python train.py --n_layer=8 --n_kv_head=2 --norm="layernorm" --init_std_qkv=0.0239 --lr=0.0115 --lr_head=0.00887 --batch_tokens=32768 --seq_len=1024 --steps=4255
MLP neurons of a small language model. Each row is named by its layer, matrix (up: input weights) and neuron, and shows model dimensions 32-159. Each number is 128 + 32 x the weight over its row's rms, rounded and kept within 0 to 255. Numbers have three digits each.
Before each neuron's rows, "fires on" lists the tokens most often at its 100 highest values on Wikipedia text that the model never trained on.

fires on: "ic", "u", "ap", "di", "e"
L4.up444:128151149044138115092157118132198130175089119109134078120149192124134106169155139177095201032167139106137116102123127160153129056127161134122105115090115141150156148095111095088136143077160105108108154114158171171143118111114100172130156083091165104176132131137147096075109117181092155133185131099074099144162088151098114087123141170165115106134097100147137097141082126114133127157133

fires on: "av", "ss", "ich", "1", "o", "ass"
L4.up469:169131163094137132094118082147148103127179089140078122096112067111116155189130120154107177112174112144161112175121101071099084171172189116157143097119126118129145137073105110108143103177091122184154205086142097134159144092138096110150161151159096149122152143117137155079149133095102170170146089127108125118082122155145145145127138158072152068105111108124103134135110164073067082118182

fires on: "ad", "196", "6", "Ad", "13", "li"
L4.up31:108158160153077116062083100131158141143114120133100116065135177142082129083106136159138111070126131140108102173151142190112163135155117074107136120128121106153124241141092048111121143085122151123113113073072148201120130072155117095108107109138132143090162159124157164117099105126136141130156122140178102130105164144140148166084039112145143128112177142183062098147101172163120146154136

fires on: "on ", "ack ", "ill ", "out ", "ay "
L4.up89:088106127153163139116157119149151128097135162088094086112150117105112150138151142170120083111124106160166118131100196084167175134072175114123170135029144090124142123128133195132156053106151097123085140121119152081129135096125162244171119157155096117115086141143124172105108150129123046107150091175141089138158103112173118161109105134125060158068156141175104155117108139138096108148090

fires on: "ther", "i", "t", "il", "ad", "th"
L4.up495:128146116162098133151109151115200160101124148155125063095099157093145123107143171085104156113151108104129170085145124107090127073082164104153154174132123111124108102136123159116150159154134121152177173158132104112160173166143109133089152107162086175079108131078094128083155078153134123082146129109128095096103118166051140132165255138040130141112084108125126143130160124087125150088133

fires on: "of", "om", "ar", "st", "og", "an"
L4.up116:109120117131136099096168171139161135151072060130165144098109149126132116148065198182166133124171144150134133111114090070122120149075157083151094156169126117151124119091160171138117077133156112093121112117124197180106130136142224140087159172123066044112071101114148127183124139133106118087129118160132119135130108110154102141101099119143144156098115103131070086102193137100121157199094

fires on: "st", "an ", "l", "sh", "d"
L4.up311:112096142164183140169098127115170123111142128105094145103125181144116109154135160163065115064095196112094133150120130079070063103123130110114127159084159091098126149128109096138132103101135146082168154188120167081082148175141135099171193120171113166132195160104159118176114151126137145099084123180154198082096120143106161180100078124105111156110107057123139093150095121070162108177164

fires on: "k", "th", "il", "h", "ick", "st"
L4.up456:180113101131134148114173136103099149052109096117154135204105136158160129140156136109144146115109045152136191128092153138107131118114143152135121119095127100145150106052125185118095142103163152142122151061155141166114129079199096172149086169103078172116088103126079203144149074182124141153110168169122115148147108101097107114152036127128129136113120121099104105086147092123173086181110

fires on: "s", "p", "er ", " ", "ear"
L4.up125:085080099118132079101122070155093185141181109174136155132138152154127205115170133139130119117139117146138158152135100178066111210104127138108146136141117103163098116133081133118167149170178123122068141148117134184111125093099144087067136118136092180130143117095142122128086138081148145124073079100200189077098133142048099138091105177134136115127109192140130111122145160111163158115050

fires on: "s ", "his ", "first ", "ater ", "ess "
L4.up63:109134166162144077114134167110112122124114095134056141075168070114136075139181158174204140161108107138122131175113128116136133162134165132143108144110082098118100161099165080179156108156135138130133091119100114140123071062149166087141148165097156105059161167134092174122111103102102126112100103083160115095103108149113129049077096151145157109094074133106147149127150083131121106136114

fires on: "i", "| ", "l", "ally ", "f ", "L"
L4.up9:130172149166082115114120146238099116133101118119154125107120116135131161123147139106071166108187134172136139105106095109159098135072145126123130135078135079135087117122096168115136149148140143110170054182145164107137141126123176114062167191132097132083163207146193105102081103173090121112151084124162137165128125103107116131133117196112103085111073111075130157150083110133122173153179

fires on: "gr", "ar", "ad", "ac", "or", "li"
L4.up251:085153116169134141110113145119101121240111086141107116102057168120075127144150137123117106124113158045114097140177133085146079127112120141164169150120092089073132142144125144088126136087170132124189158170133143174114166099099202123144188153154122143118210093113178115120168111154155142140147108104163154120125117110173154125077077118182132068143120096208063117078133167137131095135105

fires on: "l", "or", "il", "S", "(", "L"
L4.up632:181181135119137168074117107146169104144132145097117172125136137173107101078161095149174123123148107126153169117111059175074100111078146159080131122147151181132078137112093127140162185062141164105121102163104144109148184085145129155109103194115070145105093088037153136154128127161085112107093170120128133115104166112110136093094149176181171117151159113076138146160139100157173113164129

fires on: "op", "em", "===", "ol", "ap", "ac"
L4.up475:154115117118126078158154067147129153101140155141108120111071118100104162112121184092107097078138130166149195122124108095133090108082100127116085160140118135176136082081107174107179124128155098113090142156102076135128105149116136092157143186129112095110090120130104098160191118125173172144158129102087168103095131074234110099149162120132129217159159131100137100099182104109082142092100

fires on: "tr", "ig", "s ", "–", "comm", "r"
L4.up414:117137101126128142118172147122161173116137124059115099124143092141175125145099119086142185147175139154093158130107163159158188135082121131193178144100135146133095061120120060088114131084073130079141140101144119189142159128092175106210131120092111129148198142110118172081107108081107062079131089161064112084119116131136104104129101142149223124119106146135120141127118128130184114126154

fires on: ", ", "ile "
L4.up138:154132161151112109145171150119161112116113105162095071154142115185142190162109166189137121105134099153059136134188174140132137129166085156114098094143164128113101157065099131157111111145141150070111124119090124128144168093122180121219145116056137099111156137152143124085114115158206116103090125074094146089096114142082215129141140170075091110096155159144099109141097130132059144128140

fires on: "i", "1", "l", "si", "1 ", "fic"
L4.up323:209102181164178127146121124124142164180158133092097110165156155136160118175191087180153129084155103144152116143125123180137119166125187132075134157092105120131106142103163118125133137151129069058137076124148144033161177162166074128098157137155143120128131148162116122073127079066135092113086039121110112132144137191081121101166092131121163110105097080150108158116115151086135092082171

fires on: "li", "y", "o", "a ", "a", "ou"
L4.up213:102156134069175132079118182210104191124157134135121154118127099092134111207079137112106120127128078070150103185116064117126175050126148084105161137075108142102126088120109087128113134098112117130183157165162135143112155106115145147106155130194127110111121147164140092103124099156130135103177120138097126096149185133091195122151208181114128110074127114123088188132080152135082119105110

fires on: "on", "a", ", ", "am", "o"
L4.up435:125148131135125109105086098177118110132156126109161168120192133080162090144170126110107158109119076127140172115143134099153138190117124080125177125050179143170158082086044097073164144179160196129100138141083083142102160084118118115099161147130133128111086125082108104089131076125138104140106118132120123126138150104071145138141112144158144136106173176150098165117126107133134138150122

fires on: "ed ", "ased ", "had ", ", ", "tions ", "ations "
L4.up529:130158099132193132135136122149147154099070137175142090194111109138153065147178128119120214134145212100119111090096130144169093199187094080136092110090091093127104148115110093151116115120156165129161079122150123115161126123188148117154140104132110116134110108154157116132102163148152124139079155090140129176166146151099140177144135087111124125129119074180055097081172162115115121103054

fires on: "A", "i", "oot", "1", "ir"
L4.up15:149161177098140106107135160095113134112093117120097139124125147131154090146165096112141158162188144113178152174137092143086108182154140058155155084136120131148096109115111088129135147091106118153163068119151150058156244183099090106102070117136203147159152128074104113116100141126117169102174124127163115084058164106103114133162101156156207133136183144118102171139140134143147170082134

fires on: "u", "h", "i", "n", "it", "al"
L4.up466:145104077119161157146152121122125100141144084094167116146118164157125133160196086196106200186148105093163121130080082167138145107076153087104126129111155114199123113114116093157104183098147136131093143169090146075125102090093135150067138144053151157136109163091177111176126122136158149101089139143168097152126097157084076126087114123131097189111141175125139139114115075085096128124192

fires on: "s ", "es ", "ies ", "of "
L4.up393:128110188151088088144127048109134156109171170121091123144118190085086123138160157141102102152100117104116111109081118153159145110122128163106163102173174101147114141110108180126142122088146151153116128125095161101124139161139144176147128086123107130141160088185088155161088212177160128096111132120087106122134099064163112172150099089171101180083102154137093185128087114153088069160160

fires on: ", ", "; ", "our", "ince ", "ay", "ater "
L4.up476:180093107119079111125122230107141194160162106157169071102161083119190083150122147153151168121170171089118163109146139063145106128135084121092162095114122118081109120129109116106147096121120133117143089098162147159096149129103198198178140208127130100170118123091149154151057117124101083109133105071124108106132069078097148172182082183163104118093098166132102095088132145129090118181139

fires on: "m", "rec", "5", "el", "0"
L4.up416:108094116156167085097101101165157149120089127107121165172105092153111132086116062085065102159130131115130169123135121121051131105180165149147117046165140135101162142172142103140174150133135136083125160148182195160138172159164121126163053198079102081129101136112126148106066101134135157125162119090183163110110113148082110110107170119129180100142199131143109145107158111118129136145108

fires on: "et", "f", "ef", "ist", "if", "ati"
L4.up439:141071121151218128078129143114060161205113119091149098113144094144112123180162111123110133119072146126031138160142090140106038145125093156134084164134116129114183072078111132139145125146127118130103096069129150100145119123120170164153099134091160123127117144157149105101182213116136192169124127125148150156140103153103122076142169173157169131200152121129137121121098131075139148148093

fires on: "h", "th", "H", "w", "Th"
L4.up283:062048151120166190092144089080130163156151166105224096120141147110162121115185102127116108093128105111124102087113078174156142158121156107104169110156168065115125119081133112184089146138120105128105133169136168177135163169117107150078184125143134121139070102136139107076150107188177149132170132138139072142131148150119177127122169112164144129096122116157145129111122112156153110100211

fires on: "i", "c", "ip", "t", "ab", "p"
L4.up424:131132123079128110130118154146143094134141107130162164139082098163145101076181160131110118201121079135133109074101164165101086107143110049154098149121183101100095147156167182143115102096148123159151148095125140121159110133102144125052076164090104140102118107132103122152167142106127047102147113152096133162091093115088146083158167135151190121142099135136129160146136103126090198108117

fires on: "h", "ther", "gr", "bor"
L4.up10:168114147193160121148128137189146181138142118125121106108130154072187064142081111115118119178068111111150124138120125123160169088080103156130088143116144102119153182160163048145095130149077094124161121160126144159142149111110096119122203118134074176068125123109088162154169116180169188188126059144077130127141110114128141114082091138200118079092140097111132172079141117114128122078145

fires on: "f", "of", "ef"
L4.up141:139103137066152168141130073109140170178096135132117042113128176133102136114143127084087146111142148183073075176165154154123106124146141127154145094107120138145084088137123097198202081101127094119160142124109131175096148197094171166116088125106125145115189168129174111083138145165105155083161084108100110166098128136117056163123096130119112196145142148160139072163151150130145133156096

fires on: "to ", ": ", "g", "at ", "de "
L4.up165:150141169099113067146162102099167144101103139072135128133111163158143093075104120106110040123106113158150130059106168109142157097125149094141097086116120150063145089149121133125127131142108090160107192124146069071164121115156160191106135199191085159169123164160155133105124118154125069127145133108166123149143068122121128141126069142098140142155127124178143156073147101114191107124137

fires on: "r", "art", "e", "t", "es", "ic"
L4.up218:072150109138156104125109060116115164109129163093163131133141118131116124134072113182108187171114150081067180125111090109113155098138121079136124110123123107180077103167052143144086102055192098084096150142144122127096105104084114146100185129088161150152200112134153140129167175123092127166171149144105142165097094132084122128081174118137176142122139131137122134118091093128174129096122

fires on: "r", "tr", "Br", "dr", "Tr"
L4.up527:164134132107135171061146102089109142118089152067187090080255146143136111127097144123134126087111140121125096156088113103147133118079136130145094153100125107127129068152090058185113101196115109096102142180135165130145157126115128141150140163155123151128167161108188094124124193088162165124188137172106132072126140092106108123134066073137164097104097112141165076162161140114132134150185

fires on: "not ", "un", "Un", "c", "pres", "Par"
L4.up93:142126191144118187108107128133096164099169109147111091143115155172117061112145142128101108098166173077104185182147086147186114107095230108156147109108109149154103105080146104159100115098165097026156105173130105138138151135105165126100138199175139139159106129124161124052134118164125105094086117082175097096133200118134119136083094127178131107140123125107131156090135145149152155140109

fires on: "e ", "on ", "of ", "to ", "and ", "by "
L4.up538:176073098122101172106146093136208161132156155171191092111120216087143127214086109123174067106146103128066139085130118108144162129131158141119162155115111127141139111143168197074080128104133148136094172136128127110129102109156157159143089128117149098122152087134087144160128106116098076145160154124134095104109143080081131143161112185078089148170138132157155173110128081118128075210093

fires on: "o", "o ", "a", "bo"
L4.up328:126086108132153088117145114125089178145156101145122109156140168146129157146120144129138112106063109179127155196099113093092118121140129179093149118013137135138148176129124140151075110177134125135163105126134114119082168125142117117084157115126062144177131117109142134115128108154116151171160117086133149106126118121132161135167133145168089161087157141135107105112053112100135098147081

fires on: "l", "st"
L4.up137:103138068143123142165030168138129141116134117115156134132094133101120111133114134155136111095151158100117092147134053107110084096148220118151108173103122097100055098097066077109095082083186125109118161202149145127119144121105144098082100160141142070123153177128184131164136123117053149132147139135156136155115155110111122129100174113193141178160120124119128169159167125105166126190174

fires on: "al", "t", "of", "up", "d"
L4.up123:057139193076152140140140130178142135155153106169104080130146123135096116188141154106064141155113111107139123171158131157127115152193164089123106096082179130142099130140064078112109083100108186093169051143098100143115117171117124148122122155073168161110089171115160139105170202112142145109107115138145122178120089171154088070116164106124101143144136124129097157157094195075174091178081

fires on: "h", "th", "l", "al", "a", "am"
L4.up23:105123128166144130114140057174098154112122102142110083100161124073146102179151126118080150155165107107151128086125105121176121127089159106175156075169076094146161131130152137133160173155109107120164163155158182093125202046111087155101116092104165120098097089157139142125125140139190064167090127085077162188128169109098131154114096137117078128075161129138125097165099143097102171114233

fires on: "ic", "por", "op", "of", "ut", "ot"
L4.up153:152143137178194142154114144117135102156124037148133113088138086170155159071135120120143107091131087135144152228092088135145119139110127126137163059164085173143099101140153157193124134126131085089151164060166134085126080127172127183132106115098151098200093142120142123093111160129070128196101058145090063105122128141104116125147099149110113174099118114144055107132153145167158153111090

fires on: "s ", "es ", "ers ", "ies ", "les ", "ations "
L4.up489:125137134137174115103168066098132159111121162094113121162122133109128146123130168157163145129099069105185065125092093098099126101072188165121171115150124157106145131073155092128128189135202071132090129117104110093154117099130146193096136123101102142141007100214068151141117119178082148145093186116123116147115142110082116151165098088155128147170156149107154129132135129203103119111146

fires on: "ac", "ain"
L4.up574:150128046130162131063132164183196114152137100138122188164180108138136189119144160173121119139112118147156109099133143124071136156120142083109078101131191170100109087125083102083212135118098114091152087153135154078133149065126119142065154146097076080118081174104107129199157167154160187136144132180121095143083120068137124171179117138074152127094147122160078109086151109134103165173118

fires on: "in", "i", "on"
L4.up292:157133122156132086130130155101155161098155133090116095132111162157129114092166092163180196108111159124080080122128127096137086136106192102101136149080136126141082128077136130163162120115149105107101137168121145156071146137118141127073106141116095158101146077124092138179161106217138134139164109128127118110120147094102104162171204099063104135116102153124146094117198089093197112147117

fires on: "Z", "P", "X", "U", "O", "N"
L4.up182:110098110099127102134142124075194132133125135097186126120126120077131049130172141134136085123076062097141129058162164171131133071107132190059128145132128145109146168102172122157149146089132139152092125126171103136155106180140126131107134168085158066118108142156145187144125104130140091142133138110152170115199066104081164167185057143131132220097227116105133113109132138129121140167153

fires on: "L", "l", "en"
L4.up265:120126079146155139119060133192115115119150121167150056116129093157128180130142146155135143127142180127134107182112112140125134119136173169086169117065104140180096153093099107058058169073122197097132113124131128093097209122143145194093053117131146138087104139065182126095127130122122115134157097114150122120080146102114105100083116124080131156126113100127159167171130108117088139144133

fires on: "ion", "on", "ra", "a", "ip", "le"
L4.up496:105145101137162095120148088126153134151086140067147081088173139161143153123158109147152133127087132129119119132056145104107111146172146085124130157105117148136156135122142152153104108127152211171112167145123101153094172167131170082151087132069115123113122103081153105130170148122147141089150145120055120085082102135092098153216168202121117082117130137186121132090177097116166144132122

fires on: "ev", "w", "re", "l", "qu", "t"
L4.up204:105131099115110152133153119178182120073123104092123125134140090149150105111117167160193131147137171154124083170135114218146138103143098137145104161097098126140131187066095157181104134066130134064083152141140103155151134137131109102184076148100183155098175182142145144154131110130137168082102156149178154155085148150125143072103129122136144075164095171135093128119035112166127183123204

fires on: "ad", "af", "h", "f", "u"
L4.up568:122067143130148097064137116106159155174112111134095143101114167168063148108128158075168113152096136119072117115117182110104130130116122157109168120093079155181114172082140141170138174145172127084175163140080150134132108102166121141145123125159151106085176107154191110084176128161108117079089092082105087172120103165134132129130088143152147133127127134198121123094106115089233101074172

fires on: "'", "F", "ot", "on", "."
L4.up620:172170145130137039172129145155075168138122168139153143127137112066131103108166163125110089134127091145114137113187135120092105068097136147136153155135154168112092118116150132167183075113084176126038123142152131122145181114163136134091136106104126154132136102164095134133161112107058166103167096093152086189171144117120116158128067208033146110073155142163063101073139139166115158135140

fires on: "us", "es", "i", "a", "ra"
L4.up99:202099131166130113121152110170096140128116116115103107194179168128122159195083101152115112215115116113093101138080118166148156067170151197184110136069112119169134103173141127084131146110118104180150087095077094155113098155114153109123141146092144120154150131143148168108058096139110112100154108170118055135094108120063163134092138111104189083135168125149123128158112140124162107145149

fires on: "on", "t", "6", "n", "in", "d"
L4.up392:162084149136121125066215117099115138128112154139119112148155141098099158132147145123111090134133105150122135125129163107130086159136170091079168162146134167071120155092164129123116172088181119102077147206107141132094176176153131120063161104159086161167112092120129121159139122156151118098132124170161105106154104068157126127079143131091069191157139121122200103120169180111114116080069

fires on: "as ", "ame ", "ered ", "ome ", "("
L4.up189:139147138138107136192119137168060181173087154134158183115132141074153129107160151125111209099166145135155074109133126152174095147136126140187157185138153185119111148072076148081143049126155123113095113130129150141176129114145154090135081147127102080143094142128147077136118132114087160092132081076076086074156166096104129131127186114070113096095076197084072136087160097143128095139150

fires on: "ot", "i", "on", "oun", "at"
L4.up449:161059141126127083162145103156135184085139219126121105119127125106098129109121108185095157113105164094127151119147138164157152082103129088147086108129130169122063074143107122112124104137139097075163167122127107098180090116082129197108112157168133156144101211153123141124163156164085089116137136146123123212153111147126103217134158160089106142141137094134114105062158164157159094113149

fires on: "aw", "t", "is", "ow", "at", "h"
L4.up20:098047151137125091123197110127122103148125162162133163111154110119125120145179176114121051089118166080156143083075132121088147157171108111134155088185135085067122128052132103115133161119128128138133144069135166129123098105131124104089138137165102187137145152205116120186174151107139124151135169128113094131129043153115217171138152181146152063111104104126160131148116150119078184122098

fires on: "le", "por", "tit", "h", "ul"
L4.up253:128081176123146107167100134174115122123143195161097157147138136132149134149156176167155087097123148065157114171134166154104164174130155124098155146102155132119138142161118072133112114127160129149124176137118143156102125058163110088141083140120167145082079144107143101054102129143153102138063161120146071117154132116089194110149062156148106166123143135109140121178139102084176189057049

fires on: "to ", "o", "ir", "amp", "pro", "on"
L4.up388:088119125131117149082119145057162121115154164063142133147155097177134116142163115138133145095131140075166135143071222108166149135099136122139127131086128094141168093074168157123190106127163141184129116135111052105159147094101119143107097143145153156106167068091085108095175105128115153162144086070082151173117143120073148082059136123096121089093164104110092127139116099185129107118048

fires on: "e", "op", "ot", "ec", "en ", "is"
L4.up577:177123161187175145120058119212139117115116064172114151135134151138146089100097135087104099095139149101137137194131080183096114123123128090113128125138087162135131177134123114063109128084135131124130111147155105170195114152167163183113168170097158148124120102158121086148079188128077121156046117112128144083190117094115129158093176120128122110064135153138124143087162150119179075166139

fires on: "ab", "ed", "fic", "ch", "ob", "Con"
L4.up370:149096179103150044191090059087144141120127159143099096079060113103163155151134102153176149083182084165096112180131156143124180163116118097137166129134132127144078167158149139162124090152103117068079193138099101102127117143105146123073140110118106147112071119040171097117104145189111153111174115118127119112132149100128136108152131147144162156124128132102132095093165161206150140120060

fires on: ", ", "E"
L4.up124:149094150139165123182148149151128181135147107176109135108199169163099137088180039079130122137088115085081121151155128101151132121194096136137068124121123086123119112123099090067118092223109191071111122150140174146169125091128155117166142163092184131124150107121145082097143114094126107163108155118180113134050147077122159146093064140127109146127177156103149089078104090149094143097131

fires on: "ev", "ra", "tw", "th", "o", "d"
L4.up109:056116161178118064183120075087178104195080102130116126133078131096133183110147150118203126151140160190099118163135186108117122119137156113206094111098135186128129165101124122139095074128117171104162101168125139129116191164098122124140066107123138166099148183139141183119111098180131152160143063116100172103068111153143134101140126128129104100118135145109169137083127146102146131117163

fires on: "c", "C"
L4.up325:147125111151160154124145148182186140112149132181058179084117084046112137131109107130107101139135169118096096118195125175099141146086143089152113104159077154081106171075132128112114152113146088053148145134116148087092111126125091108189156171177112086087123167136166132145127154155233115098097164109158063132121133093139158110106154152094096077198160140096158112138141096118088113117112

fires on: "pre", "le", "re", "coun", "ul"
L4.up586:088121141150124106072125108112081127155165114141099142170154091199139109103147169217150166094099169126150108121188105127092132100149144123108119177143126149102142125121168155135133109120110078159152172154115134086083169132167080118162089223125156127128113120149117050144111143080178209088089137160153075146131118122159129096126162122124113130083170146106139222135138083075120161143097

fires on: "st", "ou", "loc", "t", "it"
L4.up433:106098069105143124119059149153136125119166103143166101179169184093135080123149113172132114051135177120091134159138148166078096098124134062118133148104133174119097056151032148139054187153137118111099062191132188135145115103100125166148142101149137145159187160134180139154163179131136129094128136131116130123100080106109104135108121174115118130127140112073153114163147127128096144143170

fires on: "'", "il", "on ", "in", "ill ", "er "
L4.up233:153132102113131157191185177111133160097100132136151087113154133090169144166136108166119133122135106113131119145113149123181130132137175120100140108143115108118157177110148116133127119145089100129074129120085177110115224111131202095136152121141077122096099116122128157143120130089172138092123100222177145180099101124138126097093216086070085092128116167099094109139160144156093141081131

fires on: "st", "n", "f", "z", "ist", "est"
L4.up86:100090126100141131127118133087106130086091121129169112128130176125152105095133163155135131093101163109136095094109148099126129138086123161094164117146146112082088108129116057100114171145152178085078138167135127100144146117167115156105132123136080150067081060120194123142185210159136160108154133135107135148146169177117120127184082152147145131174118161123109072178132135000133161155094

fires on: "a", "e", "ch", "h"
L4.up80:115098128173159155109132147155173103108087085054127160156173212101109100183121130152130099148096135123122126152074113138165152170119184148105105133148095134107121064121081110116133105106149142154207153128147195140152105138156135131105119130167140136191167187091109123164130121133075057094125138163093090076165143137089109152129136160058119103131143118119176096112094080146069136138145

fires on: "on", "n", "ra", "°", "os"
L4.up472:178157178150135165082153153160110109106128098050138095104141091049070153220153107158177153123122110164117187090085146115147098119136146085148125130051087107113142149127146125133124102118122182107089139167161186135161118119175114128149152102117109155098081167140136068152122110146131164135176129157105174163101066060159117174157130139142089199133129155070095137098096139158114135104174

fires on: "ev", "g", "j", "en ", "th"
L4.up412:143168144122127183128178114071114140178066084123145113127138161125173123172145121092101097140134129118114107084136171132176080153097113157140114136206121136162071154078136093061133104132109166126157069096111136199154137170090138104179147093105139092141118166138168141108145197120141138147127082121065140127057138146103152082148101117098120098089121126147126153145061181096121173135175

fires on: "pl", ", ", "di", "er", "tr", "0 "
L4.up179:186072151150129122134163131125103169063111132113194093103135057082123137162145129121129112135121201108108109150163150155149135166114079075108144170121134106107119086133098088090149159151094120075132099160067143127119111094160148106178156155081131087145123173155157126124083069111155136128145174107133143149129176181097196015144136171153102126081136109165079104159121172140160163094115

fires on: "ain", "in", "'", "ot", "em", "ri"
L4.up485:119073103115084075159178185138104134112139173087152095130125102108056116171092117083136113113158222140102097167156121143076177136109141113119137161141170168152144237134118089065168149095074091103178156120163166081055165158132212155155161126143089105131097107136165092124093131081160152119143125162176147120138140096139127103115135106107095179120129128167104124092146117102166122143127

fires on: "an", "on", "o", "n", "en"
L4.up196:147103124142192142128127103152109107159170151114123126186165101101146128117077191106110139141181130109153131142141194092103143126081152130103092062108114128151103162142147111105108139141184155113095134178097112136173142143080159128059095089078173149117132104117147093118103114098165126116078116177155167102152091122119167177076144137147163201167140102154123126083062142076088066155101

fires on: "con", "Con", "ati"
L4.up79:121077152096113108194112129094132144162104123122154076098092144111174143128111154103132078093108168096131093109155119085157166094135117154117106079122140119136116121082103101103174121056128131074103168142070178169077101166158111109125105141101129138085108183142185159116200178164142147111119055094142152216135136152151125128147170095113125092122127114133127144082164167189222139106052

fires on: "ent", "O", "an ", "-", "S", "ar "
L4.up157:035187120146156120092136112103099148152125143110127106116122165085156157091109113131129118101085105134132191137127131086069115075164143131121162123085146125092115119126137232148102119121134123086147100128102150114119156105091160120082152145082099088189092091131177092152124087146150147124177168079098190147154135101135095132086098110095149148156152130146131169106119148172190147154143

fires on: "er", "5", ", ", "0", "ond "
L4.up43:144124115146116104129171104120111170088088127107185096128152139095097182133096111086098179155123124075105157100179194143115115206116110139080147097175089108043105149114076105131126132137102144127126179147118145157182098133167152131165124148102127074128140170122149125124106195125094139140159116146098132153180119102090188097174198105150087108058166100172137118085191135102064161138118

fires on: "c", "g", "5", "Bl", "enc", "+"
L4.up100:157124075145094142116117145142173123117157091102087162153107149159192136109091127102071145141115072151123117130129131167142099161084154064062169119150121119176083167109135086090151173098096137078130156118198135104127139165132154146133095135152049184108172133119178125136111146130177142121177098076156113140051144170129098122064179085174137055140133106078147154120148121164168149082127

fires on: "st", "or", "ound ", "ild"
L4.up2:112181122115191151159095171106131122171140130168128099075127179148081167148162139112168111084101146081112122068039113162138129116107176087110069126096157113162110152089076170054092113126110137086119147133087122167108141070131115136116131146083115169079207080185148171143133155161173124104114067084109109084112135169113189133123120096161141184108083138113077124171152188142129129108112

fires on: "born ", ". ", "\" ", "ac", "m ", "\n\n"
L4.up340:114092112135141101038124126106164139101168155172125145081090122111098134090107172122171134162162067147125106121133128160111100094159125133145142095103124156143154112106148150024180096126116109129128075177116169079130165101141132110115133115074098138118102112079116193192178099134139051171118160133141140169137163083137143089133113121131124109161177089129138140165148133141090086167132

fires on: "t", "and", "ast", "and ", "on ", "at "
L4.up159:071116147153094098109171164086172163103107128104120137146127140130148068140162150093149080126126130122131163078115109062074070114175131141168141089117122173095119164145178171100113153142094121167100157074123128076085140098146077177175154177155145121127062158180085112155141158137108142168103128160118107158082087145102152166191104159129107083120128066138118154144124130140183149174053

fires on: "en", "'", "e ", "en ", ", "
L4.up163:101115102111170110160117123188118162102155155134159117093053200188157155108121132149063145129146184111164096178187164100129120126086147077141133103157160129143089139123091084153104105150151151126046130133166123115083108093116174145146111117191161161127110096093148100098120159114120167117169095125132144168116145068096128140161186146126177092141151082122088116127160121148088081113182

fires on: "e", "u", "adi"
L4.up260:120083111078116078124131131105185145151097099157175092119130196186140131098106101163154142143099144108156080121138102154128125092128084166097153132110150129163085191109153109094094118099087115127108067135076189141148174151155104143140130173164245156115160065136100139106134084164099076147158078133166087161096192167100156139140199114184121139086164151142164094112098127118101153100170